python train.py --n_layer=9 --activation="swiglu" --norm_place="pre" --qk_norm=true --init_std_o=0.0 --lr=0.00873 --schedule="wsd" --decay_shape="cos" --seq_len=768 --steps=13599 --dataset="wikipedia_en"
MLP neurons of a small language model. Each row is named by its layer, matrix (gate and up: input weights) and neuron, and shows model dimensions 32-127. Each number is 200 + 30 x the weight over its row's rms, rounded and kept within 0 to 999. A neuron's up and down rows have the sign that makes its largest values positive.
After each neuron's rows, "fires on" lists the tokens most often at its 100 highest values on Wikipedia text that the model never trained on. A number after a token or word is its count.

L3.gate314,216,149,274,196,196,186,162,195,177,200,210,212,192,168,213,189,218,159,184,247,175,177,181,148,130,174,240,187,185,197,227,165,203,213,188,185,237,217,172,205,217,221,192,132,198,188,221,205,141,225,197,179,154,193,198,205,257,135,169,184,175,173,197,232,206,222,236,209,241,227,218,175,228,160,180,163,217,287,189,197,181,174,165,148,170,196,180,248,229,189,185,251,239,233,195,195
L3.up314,177,141,211,192,200,209,188,240,189,234,118,190,206,167,197,235,235,181,181,216,195,204,195,145,169,182,286,177,181,230,203,211,182,243,247,128,214,188,196,244,192,196,189,161,247,241,217,181,193,219,238,184,179,204,190,177,222,190,164,187,183,165,180,200,198,194,171,200,211,189,210,206,218,225,209,161,154,202,193,194,188,220,173,219,179,169,208,257,148,180,225,191,246,210,208,243
fires on: "\n" 29, " he" 12, " John" 9, " |" 9, " next" 6

L3.gate175,192,179,156,179,131,184,168,153,225,179,227,235,183,221,190,183,204,214,216,250,203,168,183,217,213,183,215,178,131,208,234,170,227,187,217,214,152,202,170,263,249,196,210,214,168,220,188,240,182,181,132,235,170,226,205,209,237,212,157,241,237,203,251,194,225,225,191,205,204,215,209,227,233,230,198,216,181,243,201,212,263,198,268,168,194,188,167,180,189,169,149,171,205,160,207,160
L3.up175,202,171,193,142,166,195,212,212,175,204,227,211,158,203,157,219,181,192,262,202,195,166,230,176,199,191,187,168,221,191,246,219,167,149,194,212,199,215,193,191,170,217,183,183,184,203,175,233,126,160,179,221,162,201,183,224,179,245,134,240,236,207,225,185,209,216,216,249,250,223,228,190,160,220,212,172,200,264,192,192,182,162,269,179,198,207,175,151,178,208,142,266,231,196,246,146
fires on: "\n" 68, " ==" 20

L3.gate319,204,170,197,231,194,245,208,174,195,233,168,162,223,220,204,215,137,169,190,191,207,192,256,208,263,237,209,190,201,179,211,202,199,208,188,226,177,212,131,179,258,199,174,170,182,208,191,179,211,214,168,256,229,220,181,210,204,168,189,183,200,218,175,193,221,177,231,154,211,225,169,222,213,186,177,232,226,239,231,210,196,193,192,226,173,208,214,176,228,123,185,234,208,127,174,155
L3.up319,179,185,247,240,176,254,212,166,192,195,201,146,222,232,209,187,115,181,229,195,182,186,243,184,234,213,184,162,217,173,190,212,201,220,182,187,202,201,166,183,240,184,192,154,200,177,159,211,219,230,190,239,241,260,190,205,188,130,202,167,202,202,167,183,247,149,199,152,213,241,180,181,213,153,190,232,240,221,239,212,177,194,191,224,154,218,198,163,217,162,195,230,218,180,176,158
fires on: " c" 88, " Val" 4, " comm" 4

L3.gate370,147,261,187,214,130,213,222,218,198,202,184,154,155,189,162,187,214,196,218,230,202,204,181,218,239,156,200,227,222,246,242,245,272,232,198,215,224,163,200,187,226,192,168,222,219,162,176,255,245,198,228,191,171,168,177,158,203,205,155,212,207,182,216,218,172,203,207,216,165,193,153,296,176,253,190,219,214,181,251,234,258,216,205,170,240,194,149,199,262,224,189,186,221,193,205,189
L3.up370,133,213,241,190,175,191,191,215,238,231,173,181,149,177,161,182,194,176,191,196,208,189,203,236,229,189,179,220,217,194,216,215,217,216,178,229,208,120,206,235,222,192,158,208,229,133,162,249,193,170,240,160,159,178,160,144,183,186,163,148,220,215,197,222,143,200,199,225,168,201,150,226,191,241,161,188,221,204,229,200,231,226,223,150,245,235,180,165,245,197,180,200,217,206,194,203
fires on: " will" 24, " ph" 16, " Ph" 16, " ch" 13, " help" 7, "on," 6

L3.gate571,180,170,241,149,264,257,147,231,194,188,205,150,235,217,156,211,200,153,162,220,184,229,210,213,187,194,146,189,182,197,155,175,173,231,226,209,148,264,198,205,158,255,215,125,228,209,234,176,227,221,199,195,212,274,190,270,209,183,206,178,182,161,209,207,175,160,180,152,219,194,192,190,129,227,149,230,183,204,226,228,211,155,254,218,153,182,215,170,210,180,188,190,228,248,212,240
L3.up571,194,198,224,200,184,208,200,142,224,219,243,168,247,160,186,236,151,199,188,117,186,147,197,196,229,195,163,195,206,202,180,171,195,253,186,183,210,230,164,154,157,170,170,196,204,200,171,193,235,175,167,239,233,214,139,183,196,181,235,161,206,236,146,174,166,218,178,242,210,245,147,147,189,229,229,239,226,172,264,223,175,200,220,185,209,215,204,199,236,177,131,224,176,197,237,217
fires on: " c" 100

L3.gate393,219,208,215,237,182,168,231,202,208,219,176,206,194,162,210,211,188,211,231,186,265,176,160,170,155,204,190,250,132,170,229,225,175,198,197,203,250,169,217,241,259,187,203,208,181,198,258,256,181,208,213,178,189,228,222,220,158,221,195,197,243,206,167,197,190,258,199,218,225,232,188,215,146,205,171,184,238,209,174,186,171,180,178,188,151,215,198,176,246,193,140,186,144,138,164,151
L3.up393,219,185,180,217,193,147,228,214,203,236,207,205,173,174,212,242,237,189,205,226,226,166,209,202,230,182,155,211,115,173,240,204,182,174,226,191,271,171,181,221,218,242,179,206,195,199,229,219,189,188,251,168,172,212,205,201,204,187,152,214,215,216,175,162,214,211,177,226,226,268,187,188,168,210,165,206,222,201,190,152,195,197,245,179,191,242,196,174,233,227,139,203,177,206,206,177
fires on: "\n" 61, "===" 13, " ==" 9, " ===" 5, "==" 4

L3.gate499,220,239,177,197,211,164,247,197,236,121,178,228,167,200,224,232,208,199,193,203,182,179,219,203,160,230,205,216,203,218,220,230,213,234,236,135,213,155,207,185,229,186,154,182,218,238,165,215,213,173,202,252,264,230,181,156,204,244,209,214,189,207,216,162,200,180,179,176,198,208,213,201,202,246,210,224,225,224,143,192,242,215,210,139,226,224,228,264,200,210,202,178,216,236,185,199
L3.up499,225,189,217,197,212,188,218,225,240,182,239,207,204,208,178,172,167,119,200,228,212,212,225,232,198,234,208,205,214,219,210,240,217,172,190,169,205,228,190,212,142,198,217,177,188,206,201,160,237,172,251,233,197,180,186,196,240,224,214,264,214,225,241,115,301,162,164,257,205,199,194,175,163,192,156,178,232,183,177,199,260,161,222,240,193,223,215,305,248,186,232,195,166,244,208,196
fires on: " in" 60, " of" 23, "'" 7

L6.gate143,160,135,209,215,180,223,186,214,215,222,197,143,255,188,207,202,219,183,168,231,187,214,245,159,221,211,166,237,174,185,155,197,212,183,261,260,190,211,204,158,160,180,214,181,201,193,209,231,176,173,172,232,238,247,193,201,200,200,255,189,223,218,224,157,180,233,153,227,218,205,207,211,167,164,202,247,168,160,218,169,193,153,270,198,162,240,174,206,215,137,210,173,143,203,165,145
L6.up143,187,204,193,183,226,217,195,239,234,189,197,171,210,202,209,181,158,174,196,164,182,195,221,187,247,198,130,192,199,198,209,121,204,226,201,253,238,195,201,247,192,196,218,162,180,235,166,200,252,207,191,189,186,194,109,164,265,165,202,188,232,195,145,209,171,172,178,236,172,276,191,192,206,231,179,215,178,228,187,256,218,186,243,209,199,250,219,169,188,218,195,217,175,291,178,173
fires on: " C" 95, " c" 5

L3.gate48,202,185,199,197,209,196,200,205,217,227,210,207,223,245,220,200,208,151,192,188,159,159,199,190,194,219,250,170,168,184,187,211,155,199,190,194,149,164,265,194,206,246,221,223,231,231,203,181,192,176,192,210,194,239,210,267,211,194,183,230,197,196,166,219,219,156,149,161,159,210,247,144,176,227,191,231,258,208,212,244,192,258,210,150,215,226,156,189,192,237,221,178,224,218,237,153
L3.up48,232,218,276,144,283,180,194,224,155,200,159,179,198,208,182,255,198,259,171,216,189,181,170,222,196,223,181,238,233,207,243,245,196,206,197,180,200,265,182,193,186,156,193,167,178,180,188,174,196,280,228,211,212,194,217,134,232,187,212,239,182,239,248,204,174,200,185,216,222,125,172,200,139,194,221,166,222,207,152,154,204,117,189,225,207,200,213,208,218,136,207,183,186,206,228,199
fires on: " in" 36, " st" 15, " is" 7, "end" 7, " cont" 4

L3.gate620,175,238,201,214,213,207,191,182,196,205,205,150,155,238,225,178,189,172,193,222,183,208,210,189,211,206,208,271,236,197,215,205,234,183,201,180,257,187,188,190,212,206,167,210,272,234,185,219,205,236,165,164,278,210,206,195,187,220,210,226,192,199,276,156,211,226,181,203,182,245,236,229,255,236,196,198,149,236,144,209,162,163,202,183,196,257,223,142,219,126,161,207,202,152,183,218
L3.up620,193,206,185,248,196,171,194,256,199,223,239,198,204,215,256,153,225,166,212,238,197,238,126,181,197,225,233,232,269,206,150,206,205,167,169,208,188,183,211,175,256,227,226,215,275,175,189,231,201,195,169,172,164,187,183,192,194,168,173,194,194,216,214,207,204,195,224,234,227,176,211,223,242,197,230,201,196,266,191,177,237,223,169,137,203,200,261,156,132,186,216,228,199,191,157,234
fires on: " |" 37, "-" 24, "-1" 9, "==History==" 7, "|" 7, " soon" 6

L3.gate425,161,245,171,131,171,225,164,206,198,204,251,220,182,245,198,192,158,191,211,214,200,221,198,249,190,151,229,188,180,187,152,202,225,174,184,233,229,210,172,211,238,206,138,189,212,247,182,184,193,181,241,198,154,94,209,206,139,194,187,199,166,162,187,224,167,241,250,188,153,215,206,222,207,220,232,195,185,187,231,179,197,212,217,165,223,196,171,200,189,185,225,202,204,200,144,222
L3.up425,207,211,177,180,218,262,205,194,183,197,227,161,111,156,203,193,202,209,196,155,251,189,205,199,190,209,243,215,232,167,221,214,179,219,179,210,232,203,148,210,197,203,175,204,171,187,222,126,228,230,252,218,167,149,188,170,187,192,197,195,211,216,239,138,221,162,244,249,215,166,163,216,231,265,164,183,158,185,237,149,243,190,208,142,215,207,243,205,167,268,206,236,185,222,159,263
fires on: " sh" 49, " Sh" 35, " has" 4

L6.gate245,172,219,185,147,234,187,190,162,242,193,269,157,187,167,196,192,240,123,172,252,215,250,223,233,223,195,179,155,241,185,253,153,193,176,205,183,231,212,200,204,178,229,214,187,207,225,205,189,230,188,172,182,171,221,226,225,148,220,156,213,191,286,170,255,215,167,158,224,176,199,224,169,189,162,248,198,154,210,239,206,193,183,179,238,202,247,229,225,225,166,210,212,142,220,157,180
L6.up245,179,185,185,218,202,197,195,214,171,220,216,196,215,221,230,154,191,189,164,235,195,238,182,159,225,185,215,155,184,176,259,123,237,167,188,213,239,243,200,157,248,163,232,153,183,194,276,168,203,191,217,137,213,255,185,192,202,199,180,216,197,225,258,187,246,204,120,227,234,221,214,171,146,225,214,163,182,199,200,228,191,213,269,191,254,115,158,187,218,241,185,177,226,210,172,178
fires on: " so" 19, "re" 17, "le" 10, " time" 10, "hen" 7

L3.gate465,241,150,207,204,178,166,232,222,260,178,229,186,167,208,231,199,210,264,236,199,242,225,228,283,267,195,175,198,175,217,200,143,193,260,219,217,195,193,161,183,179,203,184,194,209,197,205,177,198,176,196,215,216,166,153,174,226,217,212,239,221,180,220,152,216,205,215,215,222,235,179,269,224,243,222,178,269,155,164,159,209,268,237,191,137,170,177,241,203,236,176,201,211,195,209,228
L3.up465,234,186,201,204,211,130,216,207,223,201,189,233,163,218,277,205,207,213,193,223,226,176,220,260,218,184,181,177,157,173,168,184,174,321,172,203,241,197,196,186,217,237,172,173,163,142,213,231,202,181,215,201,198,170,132,213,217,200,224,220,202,188,214,155,207,210,236,172,233,240,180,242,228,229,234,202,219,183,174,176,230,295,182,225,204,211,185,193,224,194,182,156,215,194,186,181
fires on: "\n" 42, " " 17, ";" 13, " (" 9, "—" 5

L3.gate41,196,193,183,201,227,190,200,153,170,160,165,199,228,184,232,190,208,186,205,199,199,194,207,207,214,224,196,161,165,191,191,169,142,154,225,187,195,224,251,227,234,202,141,184,221,208,187,213,158,185,212,183,148,208,178,183,209,213,182,186,243,231,161,245,179,210,196,173,199,156,190,212,190,167,158,195,216,251,244,190,245,238,233,240,209,186,196,178,175,238,222,127,195,259,253,244
L3.up41,223,171,231,199,185,215,200,181,230,190,193,183,201,222,188,192,199,211,202,172,252,185,136,195,197,162,177,263,192,170,250,150,211,227,180,162,165,199,181,219,188,181,190,189,195,188,229,206,195,226,193,190,200,233,162,180,154,223,157,232,207,202,184,241,166,161,203,192,258,189,171,264,209,178,189,251,235,214,208,141,212,189,244,205,216,231,154,211,177,147,197,203,210,221,205,237
fires on: " is" 55, ";" 11, "–201" 8, " has" 7

L3.gate162,157,231,232,190,178,197,210,162,182,197,240,224,261,215,242,197,237,210,219,132,266,231,224,190,231,216,219,192,197,189,173,236,218,240,179,153,210,179,183,242,236,196,191,183,196,206,179,193,191,154,209,211,194,157,234,199,193,213,135,251,242,215,235,156,178,177,218,246,248,140,199,193,134,207,204,227,205,153,202,265,164,202,201,190,181,212,167,200,173,177,166,182,225,167,186,251
L3.up162,177,189,224,212,209,184,219,154,162,227,249,248,213,237,229,188,220,180,222,137,216,231,204,199,225,251,174,187,171,193,239,245,190,240,167,196,169,226,186,207,224,165,229,186,198,169,211,201,153,178,198,180,181,212,244,238,184,193,168,223,212,239,178,184,148,167,157,256,217,173,199,196,160,183,200,245,201,187,209,265,167,163,217,230,220,219,167,179,212,187,225,154,196,187,210,243
fires on: " but" 43, " and" 32, "\n" 4

L3.gate316,220,179,135,158,193,213,201,218,134,168,185,179,229,191,167,191,229,203,228,234,195,177,234,206,230,200,201,271,183,234,158,187,145,170,230,206,246,173,209,201,188,230,236,171,172,180,202,270,182,246,230,167,156,172,153,217,183,191,243,221,217,225,183,229,200,211,198,189,185,178,194,165,112,161,168,187,263,291,245,187,228,181,195,220,215,271,195,151,207,169,236,273,175,163,242,191
L3.up316,257,198,247,197,222,189,192,165,173,243,240,229,197,243,195,157,174,231,218,207,139,199,216,146,184,232,151,171,222,202,209,228,230,162,149,189,290,222,173,205,191,194,256,177,252,167,220,190,188,268,179,176,220,223,234,188,194,165,230,173,209,234,227,207,202,146,201,175,201,196,220,183,211,180,191,182,246,218,146,223,187,215,216,253,214,264,252,182,202,212,254,204,176,166,226,160
fires on: " |" 54, "ton," 4, " comm" 4

L3.gate356,205,218,199,169,164,193,169,172,221,197,211,227,217,219,139,174,231,260,213,198,228,196,208,216,185,250,234,223,203,151,178,212,222,212,252,173,198,200,266,226,197,178,154,234,221,191,215,206,135,209,166,190,251,190,208,214,197,224,207,243,163,185,182,199,175,208,197,186,233,167,209,170,157,205,149,178,208,179,243,222,123,232,189,220,277,239,190,197,180,190,184,194,169,191,242,177
L3.up356,240,200,185,142,142,210,188,219,194,217,178,243,191,202,192,132,159,262,233,145,233,190,221,224,155,210,188,188,194,150,174,222,199,214,235,140,182,189,248,221,186,171,187,207,202,205,229,205,178,230,170,198,233,219,149,218,216,230,219,209,200,201,172,173,180,164,165,170,208,165,235,154,163,194,174,220,182,198,171,204,143,218,172,201,227,254,220,164,164,186,184,241,191,230,243,210
fires on: "A" 37, "\n" 31, " |" 12, "I" 5, "U" 5

L6.gate106,190,169,204,218,200,257,192,188,194,141,200,228,233,222,182,216,169,241,235,231,186,161,180,169,168,184,200,207,188,188,154,163,185,208,186,215,201,190,196,227,207,246,192,202,236,221,204,160,138,246,179,228,181,165,231,162,239,191,232,192,203,160,177,216,197,167,189,183,158,198,208,205,201,188,247,189,265,213,225,208,248,227,233,155,192,208,177,201,205,269,240,237,208,221,228,195
L6.up106,233,211,222,226,158,159,238,185,210,218,177,197,165,145,207,231,214,212,188,257,160,226,199,233,166,228,162,198,191,186,147,214,173,203,234,219,221,271,188,219,226,213,144,270,201,248,214,180,199,235,187,195,220,201,181,182,188,196,223,242,250,175,194,178,152,213,165,205,196,185,188,208,191,266,188,191,200,191,196,244,184,166,217,196,190,177,243,236,186,171,234,224,145,155,169,178
fires on: " ===" 32, "==" 19, "===" 17, " ==" 16, "s===" 5

L3.gate577,221,218,192,177,159,194,246,167,205,119,175,220,171,234,181,218,174,202,199,233,195,197,250,191,170,174,180,158,179,193,258,188,193,254,269,189,169,212,193,217,210,193,245,191,215,228,192,203,235,187,204,227,240,187,269,210,214,225,167,263,226,199,207,201,210,209,202,175,203,217,249,200,183,242,206,185,204,167,157,194,172,235,216,240,196,200,175,223,169,178,219,209,231,204,142,184
L3.up577,231,220,207,199,160,158,238,178,201,153,199,192,167,232,155,190,165,201,228,224,191,215,243,187,186,220,197,185,193,187,244,217,184,242,227,185,189,213,208,213,212,209,202,211,202,194,194,185,228,180,204,187,214,153,253,205,224,240,177,246,235,210,207,188,211,180,203,136,198,232,252,162,136,239,237,204,208,170,134,199,162,202,248,245,226,244,177,188,180,171,256,213,215,214,155,168
fires on: " in" 37, "|" 10, "==" 6, "d" 6

L6.gate577,218,254,224,164,227,227,190,236,254,161,241,211,264,236,177,242,202,255,229,180,181,158,222,139,145,214,170,169,187,162,194,209,211,206,200,163,242,181,241,215,186,212,165,139,215,215,203,227,210,205,199,165,204,217,222,188,229,178,182,183,173,239,188,231,192,235,187,221,196,277,233,120,217,188,189,179,187,211,203,184,240,199,232,213,136,198,174,238,202,218,234,239,223,195,137,187
L6.up577,191,222,179,208,182,196,200,175,196,201,214,208,208,183,191,212,213,231,170,184,221,264,212,130,176,177,197,209,137,199,174,218,183,201,168,172,237,189,289,197,277,187,206,170,207,229,207,163,148,223,236,177,213,233,199,197,209,184,197,217,267,196,228,187,187,239,166,212,229,233,194,210,234,233,216,220,210,181,254,188,157,212,217,167,202,189,178,228,213,240,176,196,252,185,120,198
fires on: " pro" 22, " ===" 21, "===" 14, " ==" 10, " imp" 9

L3.gate43,240,146,189,213,187,149,164,212,185,234,202,231,226,199,180,199,273,202,219,139,219,231,251,230,219,219,178,217,176,200,201,144,157,184,251,171,190,211,222,227,193,221,142,193,140,173,207,207,179,151,195,180,173,167,183,188,218,202,246,223,193,234,185,206,183,152,118,232,238,226,203,222,192,177,181,191,189,131,183,258,194,228,202,234,170,228,174,209,153,202,207,192,232,187,209,198
L3.up43,218,137,159,218,184,207,195,185,225,201,181,229,210,196,190,163,247,226,230,172,213,219,214,210,213,191,167,193,154,199,244,138,180,160,227,187,164,183,232,244,180,210,148,196,156,146,178,200,185,138,219,177,205,139,173,169,193,225,200,244,184,223,197,234,176,162,165,215,238,209,192,227,166,217,175,165,202,158,183,226,211,224,203,191,188,226,159,185,175,178,235,218,234,172,233,206
fires on: ";" 88, "s;" 5

L3.gate128,194,261,213,212,205,212,218,177,203,223,210,210,206,191,165,225,184,191,212,205,256,179,188,197,203,196,191,194,181,199,130,183,213,181,192,169,198,121,210,221,245,180,158,150,230,154,192,179,107,172,194,228,275,231,248,188,192,248,230,213,220,212,184,200,149,199,172,176,184,186,246,237,178,206,273,169,203,195,180,242,221,177,211,174,224,254,245,202,184,183,231,195,220,227,168,172
L3.up128,199,199,232,229,188,213,250,212,171,198,194,215,169,158,212,218,176,219,172,151,215,219,176,207,218,186,187,246,190,195,200,192,186,213,170,235,192,105,202,236,244,202,156,207,259,128,212,194,192,167,230,154,216,220,213,156,208,239,142,220,202,240,175,229,141,177,151,248,159,179,190,198,180,208,135,175,193,225,240,184,166,216,184,231,227,254,183,173,165,174,196,241,232,214,200,251
fires on: ":" 42, "-" 19, "s:" 16, "er:" 7, "ers:" 6

L6.gate205,206,175,213,210,201,200,166,148,223,193,211,208,212,198,181,181,177,204,160,168,157,239,225,194,245,225,215,200,197,173,181,146,192,161,166,195,190,192,198,203,172,182,188,202,168,196,264,207,189,140,235,201,251,182,214,216,205,216,162,196,240,172,225,131,220,195,157,172,215,202,142,155,230,227,209,155,221,218,250,239,200,249,236,209,139,205,193,202,160,219,237,185,215,207,204,206
L6.up205,190,189,207,214,147,179,229,176,197,222,143,211,198,206,219,200,180,238,174,204,209,203,199,224,241,230,176,175,234,208,176,241,204,203,188,163,166,244,246,220,248,216,208,302,253,205,232,218,178,217,210,263,195,252,192,195,225,207,171,195,192,190,153,146,179,216,188,231,185,218,168,218,252,208,226,216,188,238,190,139,130,197,221,192,156,228,227,237,148,162,228,183,194,181,221,198
fires on: " |" 43, ";" 20, " 1" 6

L3.gate49,174,253,261,202,199,133,232,195,228,168,219,184,219,215,229,189,230,215,202,186,187,147,251,195,193,260,174,217,179,263,143,208,214,185,167,171,200,190,190,228,181,135,168,227,225,217,200,223,178,237,215,190,213,161,169,218,212,133,172,188,210,180,177,153,174,216,199,214,235,191,164,218,135,210,198,222,186,201,206,212,250,182,189,187,220,205,162,228,216,270,197,184,280,169,222,251
L3.up49,203,133,201,151,246,141,224,155,241,223,248,209,194,219,177,164,202,225,206,154,252,205,217,159,251,244,190,197,233,161,211,220,248,199,225,244,150,173,222,131,179,192,246,229,214,234,205,209,175,184,250,227,151,228,196,222,202,198,223,190,202,213,151,184,160,215,184,197,202,205,249,208,144,250,215,181,163,147,211,208,198,202,200,148,192,227,209,238,192,220,194,186,207,274,164,198
fires on: "\n" 91, " by" 7

L3.gate18,164,190,196,212,133,196,178,159,202,230,232,206,200,205,157,218,226,206,214,234,198,187,234,199,241,134,237,185,194,163,220,190,169,251,182,182,195,196,189,182,190,186,178,240,222,191,211,206,181,212,254,155,211,124,191,231,193,210,203,171,192,249,226,215,156,206,196,183,223,222,151,194,217,119,131,153,233,239,210,187,187,201,187,245,175,211,225,166,222,161,204,193,236,199,177,205
L3.up18,164,150,143,239,195,156,171,146,239,243,229,166,176,196,173,193,185,147,195,165,249,215,176,217,236,166,163,203,149,211,192,197,175,226,177,254,222,214,187,251,241,194,186,189,229,187,159,196,171,209,242,192,180,218,177,206,224,262,216,182,190,186,220,227,270,178,193,189,225,223,204,258,227,207,159,232,208,198,226,199,162,173,207,211,155,202,227,177,222,127,229,194,165,148,172,149
fires on: " Comp" 24, " comp" 24, " comm" 14, " According" 12, "omp" 8, " according" 6

L6.gate374,184,165,222,219,214,168,227,182,197,212,154,201,199,202,166,219,184,246,219,209,238,203,231,178,200,166,205,169,212,185,198,212,226,223,195,164,171,215,219,220,174,201,205,161,178,203,294,217,224,193,222,159,204,174,205,166,236,233,193,177,201,189,232,172,248,160,232,190,182,251,240,218,231,157,146,189,208,190,264,199,177,122,199,223,173,186,231,192,233,192,177,165,143,178,171,230
L6.up374,208,207,212,224,152,251,193,196,190,214,196,230,219,194,177,210,209,203,197,144,201,151,197,195,207,172,200,225,173,195,138,197,166,191,205,212,229,254,189,204,144,190,204,185,159,257,218,175,191,240,227,190,186,175,161,266,151,172,181,196,184,200,219,156,232,174,198,149,206,224,259,223,191,198,186,205,200,137,224,206,170,222,212,238,173,197,258,201,201,148,229,193,232,214,230,195
fires on: " L" 20, " R" 13, " G" 12, " and" 11

L3.gate93,241,144,206,198,221,252,236,217,175,250,203,219,147,175,173,243,162,197,192,190,236,154,180,160,246,140,212,188,243,219,212,163,174,148,197,175,221,165,236,226,244,233,158,163,206,187,215,209,206,230,219,230,167,191,170,194,192,258,207,244,189,230,178,242,177,163,224,215,165,187,229,206,216,197,207,253,235,197,206,188,233,164,217,154,212,227,202,174,185,145,206,252,153,198,221,203
L3.up93,178,210,228,210,252,216,256,194,205,239,197,226,173,159,231,211,184,216,175,196,234,216,183,173,264,125,234,185,225,164,198,192,191,211,187,235,221,169,197,243,204,200,189,177,175,186,240,226,202,263,177,200,224,223,251,187,164,193,215,186,201,216,168,227,163,215,206,168,180,202,246,201,243,219,226,145,185,199,240,188,182,161,200,149,199,220,223,187,188,186,167,248,194,231,224,188
fires on: "=" 29, " =" 28, "):" 13, "-" 11, ":" 8, "====" 5

L6.gate68,221,150,197,195,234,180,212,153,226,190,199,209,166,207,205,182,168,188,199,189,226,224,207,183,157,242,158,200,214,195,201,217,182,203,238,267,199,184,255,210,241,170,202,196,245,213,171,216,260,208,248,180,186,234,245,175,155,164,222,187,170,175,185,207,207,185,181,186,193,197,184,138,208,206,168,227,166,217,208,215,180,234,159,230,196,193,113,202,179,179,213,208,193,248,189,191
L6.up68,180,205,180,249,188,198,259,168,189,217,191,213,187,203,211,165,240,210,200,158,213,213,212,205,246,196,186,163,184,198,194,182,140,190,202,198,229,192,254,205,216,237,242,202,268,225,227,201,216,200,256,275,238,186,171,178,162,155,214,142,190,255,232,135,167,183,209,190,213,184,171,251,172,233,155,205,216,211,194,146,168,235,197,230,200,220,160,185,178,188,208,205,169,181,218,160
fires on: " m" 31, "|" 12, " |" 7, " at" 6, " fe" 5, "–7" 5

L3.gate288,179,260,203,220,153,198,226,210,163,196,159,207,148,189,198,191,155,210,231,206,257,170,188,213,198,213,223,171,186,183,158,190,215,170,198,183,199,200,139,244,207,226,147,195,226,227,240,213,159,185,165,240,223,191,180,214,225,170,145,231,188,146,146,181,200,261,205,223,154,184,186,207,206,178,171,160,187,210,132,209,205,242,266,213,171,183,185,149,160,168,159,251,152,181,175,205
L3.up288,181,242,267,175,147,194,196,218,168,218,210,181,142,189,212,229,176,158,190,182,245,161,232,204,209,205,209,166,196,190,161,195,205,153,188,213,165,162,205,229,200,243,152,174,218,197,226,213,135,160,212,229,173,184,162,200,198,203,162,223,190,195,193,156,201,237,176,255,175,181,201,165,198,150,186,181,198,202,172,198,226,228,224,218,223,194,207,155,189,174,153,242,177,165,167,206
fires on: ":" 77, "s:" 16, "ers:" 5

L6.gate300,165,259,215,235,181,229,233,219,223,253,216,191,179,210,282,204,228,222,201,153,211,208,214,201,176,200,220,218,207,178,221,175,155,204,229,244,203,212,183,197,215,253,159,212,223,170,174,187,194,155,214,178,155,171,214,235,203,228,130,194,190,146,230,200,214,238,147,194,144,277,205,156,172,211,151,269,118,226,181,191,210,197,152,215,182,217,179,170,170,227,207,200,218,229,170,217
L6.up300,204,201,185,180,206,196,216,154,233,165,256,161,279,173,214,200,205,169,244,193,187,161,164,159,221,155,221,201,230,210,206,177,214,164,226,222,221,223,220,181,217,235,190,214,210,194,175,235,201,192,165,108,145,244,210,162,200,209,199,219,203,234,202,180,137,158,198,229,214,239,199,195,198,232,205,197,201,225,202,172,199,190,216,204,208,179,198,210,172,195,185,219,99,191,225,215
fires on: " |" 96

L3.gate219,176,161,219,205,196,237,194,209,240,216,183,226,203,208,194,208,159,181,206,196,194,183,271,222,151,208,176,187,197,182,240,178,207,186,212,234,213,158,220,272,164,224,149,237,223,217,184,172,228,217,138,213,225,213,221,143,195,225,268,208,236,215,248,201,239,190,173,253,247,218,219,198,225,220,139,217,186,200,229,218,226,230,182,200,228,237,221,173,205,171,166,231,203,228,216,210
L3.up219,239,226,161,162,165,162,168,205,223,190,204,211,204,176,177,183,177,223,253,155,180,171,169,220,150,240,191,147,218,216,154,193,220,190,192,205,200,188,229,199,91,180,183,236,166,213,202,204,189,201,195,181,222,218,220,178,190,144,232,200,151,250,165,173,249,188,203,229,270,152,206,195,230,172,210,238,156,184,171,206,231,256,204,156,265,189,259,181,205,232,189,184,169,202,171,237
fires on: "A" 42, " (A" 14, "U" 13, " (U" 13, " \"A" 12, "==A" 6

L6.gate141,230,214,164,170,187,230,191,162,222,194,166,210,170,264,162,214,293,163,215,231,210,272,217,193,186,229,199,208,221,165,237,212,229,173,174,200,210,184,227,214,245,186,210,184,224,235,223,214,222,213,192,174,196,226,190,230,197,230,214,226,221,197,192,214,216,238,172,197,191,212,202,226,234,203,224,219,157,201,206,232,205,193,233,158,218,230,202,179,219,150,266,259,177,232,205,197
L6.up141,167,234,175,197,218,168,232,175,150,188,202,198,218,208,181,154,199,196,198,197,170,234,212,155,196,221,231,195,182,200,186,205,223,166,196,194,201,234,221,190,232,179,208,156,207,187,197,182,216,205,214,203,222,227,232,196,176,201,165,215,198,151,214,193,187,198,149,167,233,225,226,258,208,141,190,208,184,128,197,214,237,162,201,132,227,183,210,179,221,161,211,234,212,214,222,240
fires on: "le" 43, " le" 30, "re" 5, "x" 4